MLP neurons of a small language model. Each row is named by its layer, matrix (gate and up: input weights; down: output weights) and neuron, and shows model dimensions 256-351. Each number is 128 + 24 x the weight over its row's rms, rounded and kept within 0 to 255. Numbers have three digits each. A neuron's up and down rows have the sign that makes its largest values positive.
After each neuron's rows, "fires after" lists the tokens most often just before its 100 highest values on Wikipedia text that the model never trained on. A number after a token or word is its count.

L4.gate922:134151149156168111117155140093110084151127137098137145144095129109097095119138161112105120124064124108166120124124118099103187127108110111082106105119079131134093120165118153082124112086138129128129164103127107144124091126125156112125155134091102134132120130116121109122167132108144089145
L4.up922:110112108077117129127141090093131073168138119102140165154099127156133121083111135122115095104136134099142133143103153129119107123125141153142153119124118169133152097173152138158144107146144108139126106116154117096162105124111072095139151149123148107106110128089130113142126116149146140132
L4.down922:156126160144102153112092130129149174170137122138124130093118134168137104126120073169140119104133113142112113081136134137119125122120123125114145125123153113146116099131079134121127137142132139134123138139140121073101114147099150125116134128126103120122128109137115104139113160137107108154
fires after: ".\n\n" 39, "\n\n" 12, " S" 7, ")\n\n" 6, " |\n\n" 5

L2.gate950:166189091143102166119120106131110094157139102125099109137118163132096150130148141156096189143121103164131152135105141151134119135136129196138121116093111083148113086130125149111142126136121150175122092133106126145183122138140112131139132079057090133138108135145100151161103161115143100114
L2.up950:117158114120117140176103131091153125113168103154134118106127076091117121128128129164145114105092112148147128099156164127114135099153126188137124110151142086136119116125125078124126114137121134131134124130095108149115141120089070145127183100107062162137123098106083091168109135125157130134
L2.down950:115097127120096158147146138146157153115104117125120154143140138105153145109168150135144139125119110132112144135128146152108167105117090116106105174133146113101163149105108079142127115182127083125145139091123204157129151112126074127116130139198140170101176123091130111119154150123161115122
fires after: " M" 23, " m" 23, "M" 11, "P" 7, "2" 5, " the" 4

L2.gate105:167133106108135139147103115099095139145119150122119148128126141163091153108166156141106050145157148095138097165102132123101133119156147114120104119090076103135103128131130128142112162187144145106111165122122141129150149114137172126151121141142105139149185115134139124141076138160110096092
L2.up105:088123165129105125113125131092142068138132108179133143146175131111154104125091160076108132138137139114119140114107077140122156122143126113093168152082159115116150128142105147156116117115162158097118133154166119141111166123106120141126090163159103092144115119167143114143120174106134151120
L2.down105:171140149134154128116075077111099091154141163105093164100136116147185136099118146133107122147148149143166102153108131088101102151117104123155082103149091139162166167119119133105110146171111151132107130096150088145139102110132134130092116103153162115134144125165101107144120126149073107146
fires after: " V" 13, "M" 12, " M" 12, "v" 9, "m" 7

L6.gate290:116150122168087156102147148084161095120118129120150088124135152162096183147069123112102160146102154135123098097101116113132176148157151131112130102136116119093134120133113140129114070146092114150145132105131115121108104133183134139130154128083137094157051103163142147150109156109128142132
L6.up290:138103126107129140093170138125153109121139121105173062143110131081118122122132133163110116137101167140121086085107069158106151128128144152126163125143137116101133140124139122141132106104130091089162133136159134127097132081137136117131153084103122084117116131120214136155102114165106133116
L6.down290:103087155074150104155142148117147131141154123123142126106137134142117105098149125162104141112151110121153128146142128162119086125098117139162108123131161137149073121154119130142140129127150158155150099138176149096098088120127094144114114088164120137131171134120073126105139159115170111120
fires after: ":" 19, "." 17, "2" 9, "5" 8, "6" 7, "4" 7

L4.gate236:148096117138179130108112156157171128165141137123121110114121078140108133167185135186127142137117154116158145141146134149157127153125138128128110134084143159112162167135101125102106104147108125129137128112097166136147105108129128144126138090110109160122122133109104146113119140138172136126
L4.up236:130129134182113158147158135135117174127126148089141131109151111102106114138148117111083146144169093123094123099132150136107146126127133121134088117098127137110071116151135136112125155107121098108104191099109076101131130132105133110135114111149101116141096162098135135123130154158147143111
L4.down236:135133153131160136151121115134126120110111080160146120124144126145108169122124135153128102089172174115171126181131176152151110139123169153120140086109131171107162143123098117115142144119134164179166101139134142098108129112116146137145127173098121155135133101158095126144186113139118114158
fires after: " g" 33, " t" 21, " T" 8, " G" 5, "G" 5, " st" 5

L2.gate340:121181163195088111149187153096128162128146133114119133143120126128138153201145113121148148137172138138104092106126126125123133175136151121104131136082107123139108124129135105136122128129121132090134146172138167111094093130139146128128142154169146142147121141140171107107111160117108070099
L2.up340:136101154144118111130134136082132146159150137110105094139072130156149152156168140113134157159157134190145116186116116090136128105133135134158114127133101140141151169123158105110148100175105102123127146121132120139149144134162112146083109118142139147094183083144177106114126102141132070102
L2.down340:131136113078139151100131201164124096083115129165215160139136127128141123101135151122147125098133123103109118131169145135101143185129130156163110134133179121080140131156092125112135156116136162097102101129142162156140130131115118150203141094108120150113121123084108112149140145145158151158
fires after: " N" 24, " s" 18, " D" 18, " S" 6

L4.gate728:157108122179142155173104107142131124150123103122153122142107123134122160112131131139127123156131127125139066148128140150124126127107125131136099138090112122142144086142129141135118101148055131185119156163159159113172073147125145130161070162146111111149127107098146102153185128135107099119
L4.up728:148127163126126170074133134107080148097145130129064140137097107085131142083112126136163179125111111138108118149130111156144101127131130111122120090155114103171148160104129149143148165129137126123145162139111106120113140123142092131138111125124175140137147081129137066108137174119119128141
L4.down728:085145118137130141155160152176149151142113152102149142119181113131110149134146126116075110122148145105124120120124085111124125140161106129119123139145145178125162119128097136124146149154159059139127121114122110094138156144132148161145148142096148184093136115135125138143134117094194143141
fires after: " s" 19, " D" 15, " P" 9, " F" 6, "D" 6, " N" 6

L10.gate177:142153107163133151137095113143171121153103129115155109109177171127097129084104065135147113128101115105111121144103083117145126137081130091151134145151137154096129157123115135117137133097138114130144098093088127148153104163167179139143172159100119167161162127112110084145137144171107076118
L10.up177:120108117126152143120117094122143159125094108103109176151115135122109070096156124133075130154142120117143172099099143114131148137105117162145135139085106137109131120137128122145090108155087135137119106139131144125093106114112130095086118149138145160139085123110133108175143103143142103111
L10.down177:142147143144129101148148117140162133153124135151155083130140092149121166123135143125116161086132075122118108087158065131130117081120164146140115159117128144117092144075115144129104123124135151117148064114125161144098154122118140142141122122131145108151153150171166099129120176163132138117
fires after: " \"" 20, "==" 11, " (" 7, ".\n\n" 7, "-" 6, "\n\n" 5

L6.gate272:137124089149135124073156099140087116111124155125139143136149103144117082115184173154092159178097111122105094150139133117166189131141161126134144118129144134169154132085129108100134156124062126183107134121120145134136148147153122126110140119126146135137154158106109108109115121137132107135
L6.up272:116132131139142146114142128139144111107108130124123140128107126095131131143146159145137089134160104139069106111162154150149086129120142137114122149091125093124115159144108137139123116125171127151130138133116095121170123124129122130100082150106139110145126118095114139130077154134105145107
L6.down272:107153164113129151145141115096129137102144144101092165096123119141090117136104141151085147114128083120065110135195127104142109122131163114119138129107109113106143121120130147101089124175085121149131098119118147105115125116153157165134115171173106101172151143112157115110132149145195133140
fires after: " G" 24, " N" 22, " T" 7, " n" 4

L6.gate960:107166145107153159100127131141103102103158134135094131065151117075123139128136133124093126164118107094075097135163142130134150160137105177125090124093110113134133128081154115128113104122132149171157122128121085160116178124130109085075132113135132087155095158134126118142123142126163136134
L6.up960:138121098134149118100104123139155122185126161126165126120138118083106150140140156136135134140123115147117155124100151086121141092118148190109157148090139108135144137183141158132141144131125147133130079109124152113139119143116162135136093144128104114153096108117127108137118116108128086092
L6.down960:150125139060087156101123127082148133089143081134099147110119137147138143151135169129095146120071138180148156145122123117156095135167118095109155121123149089125113113109120120114145117133115130113106123143108128139126134140111092108142190121178119127127101134143105106133148111141156137122
fires after: "," 39, " " 36

L2.gate794:118097130112134115130087112105157092079131102125114158138152100130122133158129132148116174108168112096159154127092131098077123162156140152171121151146142163142106095055131158169162159155119129134138160152122134119152137131123111135158073127080137151079089136110146149131086135124088153128
L2.up794:151089141154174167140114110105098139117122168131126133134128152101118142129112110111131174130153123134138119126136099148170112097145100123129113130104115130116156145118138144124163104167110107129154119116113176143126134139145150171159097158137089146118145123132131114139145123097130133115
L2.down794:092119143056083152126150121100120099119138126135125171146103122124132134134186137128130165143158128109139133163158130112100146149120128097136151112181132119145114150101111103130101131093123132126104140116158127138124121119068143111091112092109121122138134160092119138162139092176112141130
fires after: " C" 48, " c" 14, " cor" 7, "c" 4

L8.gate351:125166122151130149118085100123104080131109097143142144126093148163135139107117143106097122137084134115134176120108154158158137172143131143121150130110088152132100155134124136149149130119084151123161148161133101148131091120126110137142140087102090140114112095143101144180160114087168158106
L8.up351:126102134099133150140150116112155114113162140087098153127140131108135142113142123155106097097118126085131163176089120125139116135125143084113115129106113153146034104114110172094112155108160125126131193143149103139164136107119113103119066103108133120084099124104139162154115135129131115141
L8.down351:127138138111111097119143137157103129144077150116135131131103083124102114163129158117109101129139116155116146126139140117093141147155147124122132135181133134131146179173104102129112118169135158138108153134078116133140104170104149118107123113123163134120090129145097151110146101141149135128
fires after: " B" 17, " L" 16, "°W" 9, " in" 8, " Released" 4

L6.gate55:120162141155147116066069088145108133161080090124126176081176135132121179117138073084126119170103141099133105149085115115106137147092150108083108159112128151148153105157143131125112108126123126103146138087099129116118155160130118126115088121110111087145138151109145121125121102153110146129
L6.up55:128154112092134133113151121146117104145127126113113139133117140162165111140150148079104119151156137147089130141128138086138077129160114096161107132103061147144142081127133085120099114104142148083115167109123139151145083153156123122165109120130113111116097144105114149137105102127156122137
L6.down55:149119119124143102135133091120114149089077130148201131098146124126122147131156136195132145096090152130155158133090106096113159143136101095141129162151114145114164134100113140125160167143104147122159124165163124121140146116179099138127121100104118130137085123122175139130143122148141143120
fires after: " (" 57, " \"" 17, " " 8

L6.gate692:113138139145153137128149154106088118191111170153079111139133124152083132161125118094152134140129168145157128100138047115111105150080167157122139142074162103117120132139138119119115136167092112163127138106139096121091077170081127131121157110074141124134105172115149129130108125117136155105
L6.up692:113131107140115118094092131137114136163134097128138115155140117148076137105133104180125093134100135131142145098099170143115133137138154116149098152135107138152131135135122144133163154141113192121139125117133113158095120111146129149171104074101084117176132104123116163123148110100128139160
L6.down692:121091139116131148132154160097113135088113120123116132128083128124182105144170188069162120116114137145095090107151131115141125121134144110124140119101130074135143128131162112139133150137116142117128127133111127140167143090139123081165183120113106140138091157151132137135102170158160141109
fires after: " L" 41, " l" 16, " M" 7, " Qu" 4, " B" 4

L2.gate338:113153115141135091126165102111096116145149104068113123121111118114111144143127140137107118084127098119141115106109153128104102141074148125133086128109112123125142090090146094106169142123130133129128119120139127143213168121149138125124082134145143174137141147156087146127153125057106110087
L2.up338:137119146141099110121125124133134177153167130112117149105137072112134120184174103132040144105179099139135146143136107126119087175166103136125143101137128110114118132124128114142134191106139152143138161167112148117171155142161108107118133113147115129119131135129108144119126149119117126144
L2.down338:117126123121137118117122163155145136103150145090115117119132172171155092140116152132175162171134164100153103151094085133115160093125132111135135149159154148136139137175133129139128110150128102090187153127109147157128147123096146131130115138125155145095094085111102125136128081147161112129
fires after: " the" 21, " so" 13, " m" 10, "." 9, "ter" 6

L4.gate323:094143120143196155095122149157126105140146128110132098156114089119148128109095094114132143138122115111111147103154156121134183149150129139111126140114109114108121135125108102080081105161173121086156161093108150116113118165155155130122163134155161110144106142128194143130135136141161121078
L4.up323:107114135122183124134121115157090120123127118149122129117161114148120146129111116121134098132126100119110135113131124152100120093110151156122137080212113135141170138143150170151152164116087122121093139136136136103125118139133166115134144090062157172129153127142149120113150140138112150139
L4.down323:120112124146151160170130125111147142125128134119129107120143150117192152131114128142086169139159158123106149098122155134138117105101103136105132180077128121141157167127117064142135125130138164112145148123147135153117138124101082162128154133160127139093125110115143117127115116102135125154
fires after: " n" 41, "St" 7, " st" 6, " St" 5, " N" 4, " Pro" 4

L2.gate376:111145109127184119149110163126196104147148121135099058095148140125131102124139138113128139151127125135140167177106108117116094159159083097107130152121139065115115177137152120095120139128150101108110168117100161139165135099115114177134129131112167124159129131100106122110146136130143150145
L2.up376:131106189129137162114159123121111142114102132112095128095125116094140144182102151093159131123115113145117114146138148131120139088118119092124113130106101152148162136133115140121121140180144150095094136147113182105108139090102180086131095125126118115156116150097155122126136109161153152098
L2.down376:122116105108147147142114116102150116151103156139151138115121144116133120102111112141142133125158134092124150108137106111140110171127144157128128125119157155097111134145161137123130144116119154163140113127153120139180133183168100150148146126096160120147141110156142146141109121123100132146
fires after: " N" 15, "m" 14, "n" 9, " M" 9, " n" 8, " m" 6

L4.gate136:160132122125085115119145090108153165145124096114116178123094112130090162133178125162153141120100112117109118143107148078137124083165124130127126138111122154095119104116150152170154139154141140161145112162150116173136137110104126138190091164121125138176102096134118116100132133113134117170
L4.up136:116142103167122137119138107126145132153093122126137115158143085134157129129145116164121134096142105121120173099146149128166136140151132074136111111138106103092117119127149151144109117126154143157078136073094142134146142122134116131092173108119128112183157116147128151115123133138114091115
L4.down136:147160106136115114124117152143131155114099081145118131131137111117155121138126131124145145144099121173102137138131173100141133136150161108119107157074149165077105105089143108153137103132118130110131119127156067144105113120137104118151174113092142115183144087160125129126165096104097102154
fires after: " o" 13, " E" 13, " I" 12, " O" 10, "E" 8, " am" 6

L2.gate585:140134136145139088130166135159157117119141096119137106142134162113123139160127122126115134169128103131105147163123125130092112136132153145181176134148107109133136162112118105115072156153128138145123076124171126101072113129128135105122116143095118160122096122153142123114159112127166160176
L2.up585:154090116126097143125111134126115118111161101098136131130147104107129096155142120153108110128104135141159084142147104147075095120121168100158128113127138145152116105154135148111111167148134138149144127095120125130100102145092108153126095124117108095169141121139125086151125120119143143117
L2.down585:098140159152165122101128135130100136165103162134096150142142135170151110117122156115172119109149123115120120142123133127139116121162141132145128141124142094160133151089147146173129104125095115136181139165112106097155157133102092117113136141168141081100081138112113137112156123090137116165
fires after: " b" 25, " B" 24, "2" 5, "B" 4, " D" 4

L2.gate308:151136119153101102142117149147083147120117131114083084177100086131180121137151155138078166111131146129110148147140113121128158136118158108091135123151148113140124152147157154163084138150127126138098123115128131122131150115138124139110135163119126170094174123148141095124125116115134134107
L2.up308:154117128171178145147112166175114115177143127120126084144098108115154155155122143119134111129100126109129149115140146159121169125115181132113145167117130141167117168109106089119115123119112155111147082113115112172095109106134158122114147117129108134123135122130144121127089118133184136182
L2.down308:133164149095103144132146079097169171114136137110145157108146143131072118067152138163126136174127107112139130139100133105159089126106111141120123098149112080093132127118143178103140126116166127125086148118091097113165112145102130137154136148132110105119117130115121119116149103113057145131
fires after: " R" 23, " G" 14, "ather" 7, " Y" 7, " r" 4

L6.gate220:157133085129101178084121114115118108145118103115141173112124126115182130114159121168113176135157126123122111167145123130119081112119142142172120144174108118156101149170136136122160130146157130122124126101155146162190106125121146129157086142146075151143111132129119135141101155155155131131
L6.up220:124115088090128098099111139160134099140115124104134135096131144060134131112128123112149131113134120093125137134176097113114117115133112109172130133135136138121132127162101153144167127152100120116120098162129118140142144146124137115125162168169116153130136102096130092122115108127128116120
L6.down220:122132102151108144117144084061130161128157163111105124158094109148127148140122109119094142130119136144139144116133135149159100121089133116123096129104100149122104151139108143108142098079146171129121130138128137105128129168134119143127118105121101100128132085134159107121155140141103125141
fires after: "H" 40, " se" 6, "ce" 4, " H" 4, "ra" 4

L8.gate770:088115131181150154119117103133096086135103132179124125144150134155108076162096133149111171128139155111144092118116111136086145144106160123095118109129084103122106154111160095112111124147114097158111103085134125122106145145174082137134128133111146125155152118106150151156098112117159167112
L8.up770:145136166114083131110146118124138145115100105119131161135140172131090107134115132160094142120163121100161083121130140104138116103110121155108085148131120107162105162129164077117146150123131133122092108073157117100086111140114146125115130143105139109133137117118161153125132078107140159136
L8.down770:158121166113153129127141104095110129110170102121106135085124112103121091157128106108146120104122135140154146119107127140124115098150151098181132112139180133168107113111137126171125111149139105109142143124101119097127161138129105120135127147120094117143131161112094139133128130144152154143
fires after: "." 28, "," 16, ")" 7

L2.gate88:134141157167130155166148135172139104101123121141102140135144136153113105157149135149146116164136127139074155125150114130102185088150078088140129107124084099151150151161150144140125146175089153170124114106130106111121083108126129130193185171082128103098128082142135131168129110116186124107
L2.up88:142117137140120108115100092150141132127164124086141104124130122108118108108176128197102141150103159144137118122123124122151119139092177106151134115098130133103155104096078115129181096155107107098107097101131153112086103129134134135145125116146139157164134160113121130127133148130117120124
L2.down88:143113151150136120149146160124121143144085146142071166099125127138145141167122137154145118119160137112124119146151158157132119141143109114154119157142116099151135163193162129124086139111112188163149141174089117122133072144138132143147116098118081109105117113128158111129131099147134109121
fires after: " B" 16, " C" 11, " c" 11, " b" 10, " P" 7, " G" 6

L2.gate695:113154075138109147139132072139160094119114109121103110156163113125168108151133142107147150097129113134134158101132124137175109130146107149147121133088136131092115089099084107122124146169099107134156103164171161112097126122088130113123087114168137158159134136115137127134104125142094129140
L2.up695:169100107123105143106103141110117126153134130135166127116095088069086149134127081120100115123168150098150102091126134110125140109100108131141134124098136119179099121117140096163136146136162105106135147107142135116147128109132094095126117157154137123127105138163089102134114164102094132119
L2.down695:110093111089140173167181107120134143109163136103090096095126121141121129119100165173104146101159138137088133126119120119106119139137137106131104081125117121080124118098117157091093134135143132150150110121145120130147125160097139180168162129117120149134113147071168160096100099114159147111
fires after: " c" 20, " C" 18, " K" 17, " Mon" 5, " mon" 4, " cent" 4

L6.gate453:112185118104106133107130148112118113095162103143131163090126120115129122184099121122124140121162164120150165149160140081111144121134081146106112111098132083151130104142147110155145138121106127161114103120139108129107124121115095088154162085125117124152106141148109120104126137103152097174
L6.up453:143111155134170138172120140161124129145140106122123131108120131131127120121146114137153115189104109117101151108127075140130145112137114103132132125130139135067108211118116158145133147123105156081163129140131145160146165094162155120112125131126095085131117103126126139123122079172094161109
L6.down453:147129126114122146131125169138155118133108119138142131151110121113130147160093141148127144107117114130116158124163150073155152145119091110137151104130132088145150131150146132162142155139128142120138119113145104145161175128067096129133114091163162129125164129112142099145126174121129091129
fires after: " " 86, "," 4

L7.gate805:149151104160110118059139135152108111149116121177150104171169116165123113107145136093123136149132121099110135131113166133076142107149124096115140140127148087100154116119114119110070129140121116150109113115124149152121078119130116097123142127123128145142118066161125133160111094144150143131
L7.up805:135130158094120140129118158130086118146080143123177100130107113104117123088100151115098126108157116077128149130126129156119160137127100135130134136128133121105115112104139107117171080134139085151123094078118137125117157121148114117097108142137133130178121137123099166127052141123108106113
L7.down805:135132140140111171156137141106114164136173096153116111140133118152106130091128116117133184115133112169156131121135157128145172144130134097156103126109133110102142143152139160133124109104131114138141171199133075121105105140110174135098140109158131139117093106094165109131120155116157169126
fires after: " |\n" 28, " c" 10, "rit" 7, " C" 6, "at" 4

L10.gate626:145150120152132136080179156078134150182104097126118142115137123175089125132149065141100109119125134159149137113141122103137153145105154129120161091157108175113146157152131119155151147116122123113163158154087150125125107134124122088142166071124111164096118167164108141127099106137093155086
L10.up626:102142105123145118137172146141157114123139166085134131106148103124087105153122154135107127089100138123173145138128099121119127114112156113124152139105150169113140131147072125123146158087162101128193129124113111130114141092124133133131121116147082146087138133144183100138149163135141132140
L10.down626:135159146097116104101157121149117167073150136074105125129105085176125122104073136125154123123156099154087116089132119136131137165100138141124104105130127128112105120115111140158108087124086096126159114101109124084134126152113127133134118068097142122110141110126085138142097102138137178127
fires after: "°" 16, "4" 14, "3" 9, ":" 8, "5" 7, "2" 5

L4.gate805:146148144155114144123128114127104132158093113109127150128104126124097139131144115141139147107166114136137134121160106135151158094130144130125120137108095147202155113090115170156148102154113157123134103114104153188120075155151136126175141110105119153144112109172079094125115075101160122085
L4.up805:114103170132087112124111121120136147139128118117112086153128125114121127143109150138143105120117100089189151158089113121103110105144122153127131149136127106139154134129101127118112165154125134171147144144130135148138122135129106111100093166144145157174098127146162122132154135158137147186
L4.down805:134144101098169145084177156117148111150117119097113117136147134100114133108112128070147155099111143120144097114106123096075159104109143134144119151148112108145122127129119089135130118149161177150067120175183155144112144118150145144129139130126107132158091157116169124109134151100148123140
fires after: " S" 20, " B" 14, " C" 12, "S" 11, " M" 6, "W" 6

L10.gate176:161146119111070158135102144138137125156139153123139147126100158159103139122135161118117132126142122182113127123125132123143098166145107098110154119096117072107116128147102116145129095185153136101152134109128109126117089139121102110152119129118099101128119168137106099170076115148128109140
L10.up176:108113099127169109139151128142120132146145146139113100120117092132113094170130138082118114148103118121101153087150123109111131129115133132124110176142174132113100101107137161138134116095153120108141113115135140102090127129135153099111133147136114144091145119126165109166127089106131146141
L10.down176:143128130156117121118155132129103139153092130094111160125097117081135170112083098128158117111114095155127075112091144101173138129135117110109157092123119130131117151113169130097096094135137088151126163132121138145135092144128134124166109119123134124154121138143106131122133148101136107134
fires after: " " 52, " Country" 6

L2.gate635:147132109153140168109108067172100122170109112137167167134086160151083189140085164142117145121145144118114143093084101136153066139102138124134129133089120144175137124107108199152160150143133162146143111141146114084140110146110160108102132114099116137145095106153105119140102146126130120159
L2.up635:101126143117103139081134113123152150159128119129088128097130119138091138112156131126167107136138174127116130081154092108102146128157135153165129189131130140108140099123106103100127164141100097160139098136112128136126092142102148139139126109075134138126123110100109127158128159100124127131
L2.down635:120071135129082130145087125088118141171130127109142097109158089161144126151143140149110121124128143114099128108143134130206109103121133149126163078155111105171162160172124155168123107150106115133113116152125091114134100095142150097074073097139120141179095095132109127165139158140104121154
fires after: " L" 28, " B" 11, " H" 10, "H" 9, "B" 7, " W" 7

L2.gate372:129144100134085102077138158126101104106160129097130109095118140135140142165138121167087105135129110119115109162136130132151144109151118130131136081155117099140103182127127097176127167158154077107141133138132127120125157116155131139084114132162074116149136130127132082140159143124119089153
L2.up372:119152085098074133107139092099103124115151128096158091100108113099100142151122141129134108136156140123121179090143142127144088146171096124114123136114143134133135134144137100115183146144111132103118133128158074128158141129074113150129114088167115101128112142124154112126125123129139115175
L2.down372:149107172120160123171099121104202120115135138104106114130100130142159144101150091186087103129145089127124132149127145099118115151154117116158160064131153137135131113138087126125095106126139150184120162120110125103134141143137140105136086063158142066133130115136109101121112091164151118137
fires after: " M" 21, " m" 14, "M" 12, " p" 10, "m" 8, "-M" 6

L4.gate643:196163160141115123156111127158103122094130112140115119156129198152113092114157123111142162140140102153138092155096121131157128117122175153128108126110085132133108137146113176124143121142165122173153125140125113158166119102133130085086142100145130146097143112120126111109171128152155075087
L4.up643:098131152156111112130148135126109129142113117085112119193173191150115131180176108139142150102133139095148085120127123150117153084160100144148106149101103126134124137145117088114105132117098126144112126128126147158096121176120121117172154096115136155139114062116153075109162082114176130104
L4.down643:058143141132140142103084126138145131121132165136128118142155138121127142129123125102072142149109094117127143128123106089130087153118080146145121145129125091108162128139122166126109096074189166121136125168144144123147159168092128148126124133129114118144165159123142133138090137103147080109
fires after: " J" 17, " K" 14, " Z" 9, " Ch" 8, " D" 7, " B" 6

L8.gate802:112130143143117144130113108153108155164105143165065151180116148157134133107118121146102159159144089120154095135137143113149125150160140147149097144159154149161127143114146088096113138127105161122137110121121090152139140167129071148120121143096123149126093097117104116096163113128092125119
L8.up802:146136172134135140126132146148107147146143169125101141133132115164155087129104115136135113115108152089133134117137123131106103092096118161158127114126117115131078147115103103114149106121138107136104155128116122112129105135086112109124103129136160137154120103137099154084152108115109151139
L8.down802:114184101135130152142175148107116106154132131115063162143149072147109150134120142103133150112140101136107122128140110126095119153138139140148115082148136115105132154152095111138146097130118158128119114116129117129130135102150148131138134132121123100133131130175149117144100149125151133125
fires after: " D" 19, " C" 9, " N" 9, " M" 8, " f" 5

L7.gate535:092134107096125141128128118145073128198116084154118158167153168143131140141129104133148160170136121073140113115131122115136120114131130127122051174111102109116129138113139122178136169137129084136121117140147102126116131135136143124119158181117136118127110154149108108196100167090132127105
L7.up535:087081092099067126110088117160122127181086051154172149134150171105152083139125105136146119124146142094157100106138143110139105119134123157095066149106114153086138115152142135155117130125125112127112151170120143139127128133115161076137178144140117117150104098127151092155131174121128179112
L7.down535:145101113109182138139130105096133128163160127099133151155114134130134119137106133146145099104176104147105093136107145129154143097144098135127101172126160118134089073102119090112112116128116105149115172142104149119075130127120074136151138108168122144114139126140152085129150118113156139125
fires after: "." 48, "i" 7, "ux" 4

L4.gate498:154143090130125125110163098126143137112139154145116135118093139166129145147121148110149164132138146122124104147105111109110136129066145110130068141085087101158109082143097115119113112166124100151148113110123097131117154095163103130147132121133128142134125164116125125071151125092117104136
L4.up498:085075130095109119100120102153169147132157107113111121143100106129100135154176119141173113177139138117128138108117126140130151101092166129099158203142118139124146103123138125164119147151137121137129110145113159159129163096117133142157087126124146133205157107172127140096122158097156123148
L4.down498:143097123123161101101146130093135098098134090155125111096102162102167120125101117095102107133081103118126118097148166131115183149148098115142102130139147127127146139135158142153136114094135126102139111129143081101120107099136112108128119093124107118133106132112156125125112161148137129107
fires after: " U" 11, " S" 11, " c" 11, " m" 11, " M" 7, "K" 6

L7.gate680:102145166152141106163121110144156129105143151141090146147097132160093077109155136119156156132113119111116121207127169120146160132130118158162099111156101162138159102131111083119146138130162107117135104168108087143155132120138159146142140129098119187118120107154133126118130111112112090170
L7.up680:084132142129134127175124108157110158124150105134134118138152164068150153125175105123117098141109131105103119101180121115085164078101136089100123109160121129094168092131123128112083096093169151124117137094172150096140101143122125122091126126121133143162187131107153132084148147130145111137
L7.down680:161122104136101104143067134113131115130109135151118138143094127113154149134125171114105141073115129195186066112089118135119090151104152138097117149102114115169065146128147172147121139127111087119205157134158107146145130133113106125144134195151137110144139129151100142186129139103128088105
fires after: " o" 28, " O" 8, "\n" 8, " n" 4, " fun" 4

L2.gate473:127174143124146101176147153158102150124119116138080096107149096128148134117104150093143155089102134169056114178125107158115143145153141141128082110144121089138146140139138136138146118151107173142147138119132075138122123126137135158118118136113137123115135128138119117089141141147155133163
L2.up473:159139127185166098200147115153114143160122113140132103112158159121142154095119145125121176154157140131084119099108095110127125122176126108092134157154117131133142130154130134148096145134133168131160142098189118125136190142207120158135114115161100122103153149102140149128115130121133098139
L2.down473:133148145136087143091166163107085114093097152136106072130104098151108096140127143129124113130099171169108130113135141134119133164096156163187121137115114095119132126108111149123112135082140097155119133191087102117144110145106138137155130172136120135143112146143100136153117129133142118142
fires after: " G" 22, "g" 11, "a" 8, "G" 5, " Y" 4, " y" 4

L2.gate677:150139153133103068120139168131158098160126138139141149162165104137145108099111097120154096124105113105118099158149142134121139112109146158141084138109146150147130154140126078119113159129132169113135137162095141102157117167100109148143134131151138102157131117137168115137132098154157094109
L2.up677:140146138117092127119092130147137103108112136147124152126183149109111148115121132128113139118097135149107091144158139117144139117129116159181141155112157090149112139126174125108133126102136175127109082123128080084146091140134120158169095160103138114145110120102129131139108122144150116136
L2.down677:107106099157153147139149080140146170171129130088129157123111128105104119139152137108151109110144126133124147107117127126150137154103156114088090097133119197132149109118080140131105108127143099122125149127166166151108142121109143067117137116140146138116152148152138114140115137138097098123
fires after: " b" 14, "b" 12, "ai" 9, "B" 7, "eb" 6, " B" 6

L2.gate108:104125129142133101139122111089135130130152103124112118155105158146114146133131097146123107133187120137173088150143106146163127072122129122144095133091131156121161170144147150169134104149084101171156140128154171146100139132141144100164146164095157089184090136076141131083122139116105097123
L2.up108:137151134137142122127106127176133147106147107129125138168150116130136142144143150179105107165133104111114127138135101111169139137112129139063127178131107095126122126099162135149153144136109137148129144112128128106149166076132161114130104157144132141146178147150119118122077152128142115131
L2.down108:103099146085140160089172151109106118126166102135118131138120156105116124108117147089150112097141138102135123106167168132112114130116175114122178114144131125112077117136146097104146106135145115161092161142148097109122082156109115082111164105154077129111066129102102171115111076092133127161
fires after: " P" 20, " S" 20, " m" 18, " M" 9, " K" 8, " p" 5

L8.gate869:145158120104118133118133144132114169106114153131158105094165122133076150086101126089108149191151153113132126154155172129139139171116116104100131121104094179127105115104136129131121164134161046097129150145148095132131145144149126126137103107146137148151135095107153121138156168128170133118
L8.up869:156126126117107116126169099140117131121120128105068144147088158126137178141143095134141170092144119146132109130126138146124110117131125131145116101117123137150058148084145106166119137123136131143132129109129141144124112137105094146095100112144153157132164104141093115131166096117109116117
L8.down869:135133156117161172142128116133123123083129108128114116132135121136113116108094129155121127139129131132112137151097097127107186175175125112132139163145117110098141149131133059127163155134107102097163132104119110144145152085142125119134150154092113144159127153141153117108089153126148141131
fires after: "." 17, "er" 15, ")\n" 9, "C" 5, "\n" 4, "F" 4